config.yaml
d_model: 384
head_dim: 64
activation: "swiglu"
norm_eps: 1e-05
warmup_steps: 409
final_lr_fraction: 0.05
batch_tokens: 32768
doc_mask: true
steps: 10993
MLP neurons of a small language model. Each row is named by its layer, matrix (down: output weights) and neuron, and shows model dimensions 16-271. Each number is 500 + 25 x the weight over its row's rms, rounded and kept within 0 to 999. Numbers have three digits each. A neuron's up and down rows have the sign that makes its largest values positive.
After each neuron's rows, "raises" lists the tokens whose logits its output raises most directly, leaving later layers aside.

L13.down513:456486479521513478493486497477523468497503495460495498548512478430488527542529475504515515467462478482445512514491494498499520553505509537501500532549506479486485515518518491518483497518511507501517460498478492503510551531527473503500493476529531486532456492499465503534510548515481499498501516524492478526507527508503532537504554505456512511510528450528509518515495516526471502535503494540541505458518500521498519576513547517556490525484509460532489519482511512532522460493516501474493525545512493521531522474446547498525472532477501503497511517474517477471479466517455508516532539511510466498488494488511527519518466454518514491489468464523498476504489535470520522509504485485527520489518535481515479484508499496510490490532511512513506513488447471501528457468501506
raises: "ide", "id", "ane", "ida", "ides"

L11.down937:505498520550469478500503460487517497473528483491485487466456482512508509452517534498487463513496468546522534458465485465545526469513522535466530474525503511471452531497535451514496465502532492484539486495507524506475482518468547536504547489539520487487484488516466540517493503491557514441513510519509487511530504483468477496509546479441493520493525499516504500520503524504518526478505511442526483460492496471505481501513486460505503481462500471493529468479509526458516507516488477450513508462467491523493517490502515507509494523522534529530475513499454531513490546541473509492516513514492524481494513486485433523512520536493492491500488510483506493520484499504518530499517481471491525479504482486475443492537498486517516520495491543514504488503493576520504515482496511
raises: "ot", "ots", "ott", "ell", "anded"

L13.down765:461491541491491474504509532521448474545495503491476487493513486446511489502513497564527488500507537463512547529444477539522513478515483458503459517490503506534459491478529546489541475513516473569517528493494539532503496499472512423515486464496493581483494464559517498462538500489544472464481555503483492498517495531478530494469485520500527474455496463475475494462490540476486517517522493472477509435506486487478485497511510508500523513480481478502487532504479493521435484566496496479466484467535525474473478492467526518512471465503525479467513489489498515514482476537465501548516521501524524495497512519489514489479508474485509513499538503510477496485510513489478482496494523514480528516496497531461503507540526481491526479500485468503446513503520503495496543510530549
raises: "ent", "ents", "ency", "ently", "en"

L13.down507:478491487526468521486471492485498462495448498490459463505502490483511476522485493491486481512488514475521520534511516502504510454492485489494468515528514504489521489516479542486467524536492560487521540516492493498499537492520499507506485505509486512467502506485536510507493515509480464505483495481491503581490508512493508467488507477525523478504461501502485468480490495389479505499500499520449508501518507495504454516543512493511520523490473482484489503464498505483509480502480467514525478513467511530548514505496553490502510498515397553483494483517495500531494479518467480505518520470484462517507475472519512468481488521506484497470515522483507501468543466488521506541502531524517497523515495511504510485495512492489505428452486504488502534530519527503489511520471490
raises: "|", "=", "G", "Ch", "K"

L13.down913:486518460529490471504480508541554465480521488513557486473498447499502511532493495519515467463496546526514496532479518505448499493504539514538448510507483482509506532513509470551490451510490524542535503550470517488517501446500518471500508530509484453460510534525506501477498507500509494528476464471490508586482509486509476516521497474492478479482476495462556514505517499431526459518523517502510525505489540513547525520523490481469541498509496468502517516518462472512516493489459494528510523502481461492481489463499541518462511503496469524492495499517484488484496493473531512494484511500498545477473511463507473463457469493530487513511494499473535461485504506514481492545524506502493499505466527547468516501487538492497502464511471501528473526512462542462479508494538515
raises: "F", "C", "S", "ed", "I"

L11.down281:521540522507512478519521491522530490521531492574498540507451536499463497462490477451534493463521460525493490483503506486546489523466482466480540520516506491511449486510485498499519467517553504455470522461520519473478486468514496480492540525516504503518492516534489532504519461501530495501543548499525525530511528481482502516498435540474488484506504492493508488537520467510495518513491476521473450481497522462532558504475525499462494510456516503501498519514537496445493511500491506499500511514479493526542487524498535529494471469511483508486478457453520474500499520496530508465493496489520451521497515536480491493495510505545515490523496500541540458533488466516511483507556492530494475499502532484489560514512489493512516469509483493518501524520542529487502506505485489
raises: "ue", "ues", "ued", " List", "ave"

L11.down79:519487524482529505489447521485494521559513462487488485520470495492481456499560528489501508537520486442515508488452501463505526553517523492518484501497546483514488474545513472500509469495503531507508514538500511484506500530563485478483522478518516493478545531546486503490524506489525522478445536471494506549488484442474491461544498489537545496485497500540484486488469493461461455467541526512515479505473483531518454520516527468497489537556504489510483514525502523504508478522481505495469508466499470477516462504538515511491520491495513536521432492512510526509479519481567498508510509476456505500504489510569468497475481490526494504491500481505531446494505489512476535541462471476544464522457460468485529488536531464476510505473555513475449466440513538509474513527528530
raises: "en", "e", "an", "ar", "em"

L13.down515:555512470488492519453546514503497493475472499482523496511481492506499514504519513521469523507527505476502446490534498483500481525485502480511503491482479504503501546512539475544489519489547526483534522516508498483528522579491480498488482473476481492521511500460506544536545507524457475483481508491527489565522509427510525470499515508501472447471485501487503493548480515399473503511474459486506481570515511421511493491496480505525521511489472531505514494518546450537501551516523491503507510523474493511484513503490487515515531498511493497498490477524471491527494510477488495490493517489489491489482491542504480523499532458537514477499497496481491494474525493549467483516495545457516484501509473491461518490526513541506508403532526510518480547499495514470461507497532516
raises: " (", ",", " |", " ", ";"

L11.down642:547475494456481530506489508516483475496509485530495516518494536487469450531475528499490524525537554482549510481513529507475514498484511489501557498496510474493465488510488494473482494528514447497466484520507469535507502534474531515440485473451465521509511520478442477488472527531516502482490517512531537529479509476506502534522441510502503485475506482515537490524469501475501454513499492462511476504485554485487504506463485485490506497504514484502557493469500484521473505477448496539515525515486504553461505474498467500509528518547486495548501465466460459504489553544498485500505487474545467471513510522482516495437509515518492495514497473491512526506501495561512487451498488451496497485497498488533513496504457501476471509510490494496448491500489506509551507469522461
raises: "ag", "age", "ague", "aged", "here"

L4.down557:502493529527526506510484495526529486514516556534510543467523473505508545532488493548530524481493480470499487499521475512525510511492481531458478507499493504463493470492506508506550452512518497473505492499530486447478468509500476477496520513453493484513480493503466498490507499461527569455450541524478503553487504469514518479486465518495495495495474498493533504484479483505508490511547448514501496500481498488519509480516493468479504482512485510512542502484489485502517502476483504449517525571516489481513519506503538472494501499466489483496496498494471508547515483493536487458506516476511524528507475516500488482504510431526523514498510493498485510541484472460540515464514538484529484514506520492515517514507460519495530511530512466546486489535496486467525535507488537
raises: "e", "hes", "uch", "es", "ek"

L4.down883:504481484521508507452508521538466465436506531463511504501505520476502478490523500507496499536475532523525498474528497494514514452495523499515498470504528540455482488496513505461496523522539523455473531558496487426480493518521525524500505493489498496481546506519500481511497497488488476532510512488522482471487525521553502491497515504494489482501456481484505468511516512536521494487538481475469436484474507438475506526548519461504505487504532490485506494534499486456507498525484479522547466475432498547483467530487501509489512458467477498460509507527486534479538524528478476496497536471513464522513498489516514486548558462527504446505511508495522494485487479520524523483487523565476484528530519501514512486488476524516477471466496533499472550522501513520519500510474486
raises: "=", "O", "S", "Pro", "G"

L4.down420:486516495489549464528517534496512502467498459477509483519474448474525482501534531489492519542530502475490512483492561541493505500522498473549476458528480533512517484506517495518502519489463482481524505522491588498483514540486497509504489463531504529507510434512504494467522489494528507489506534544504489534531531497495513486492499503549543506489499470505493538472486521460477530485498475520478508448549513463493501527459513483522543532475493467513468519480476507533521477528505503453487477512513507534490485519546487455504516484517518497507475559485494491458465509524473504510479527496497531493512533500464499494484490489510538507456490516529487524491523478540496511495546550499510493478513520486437472559447526556522470481461507475478530494478494543492538534511492511
raises: "y", "ens", "ya", "h", "w"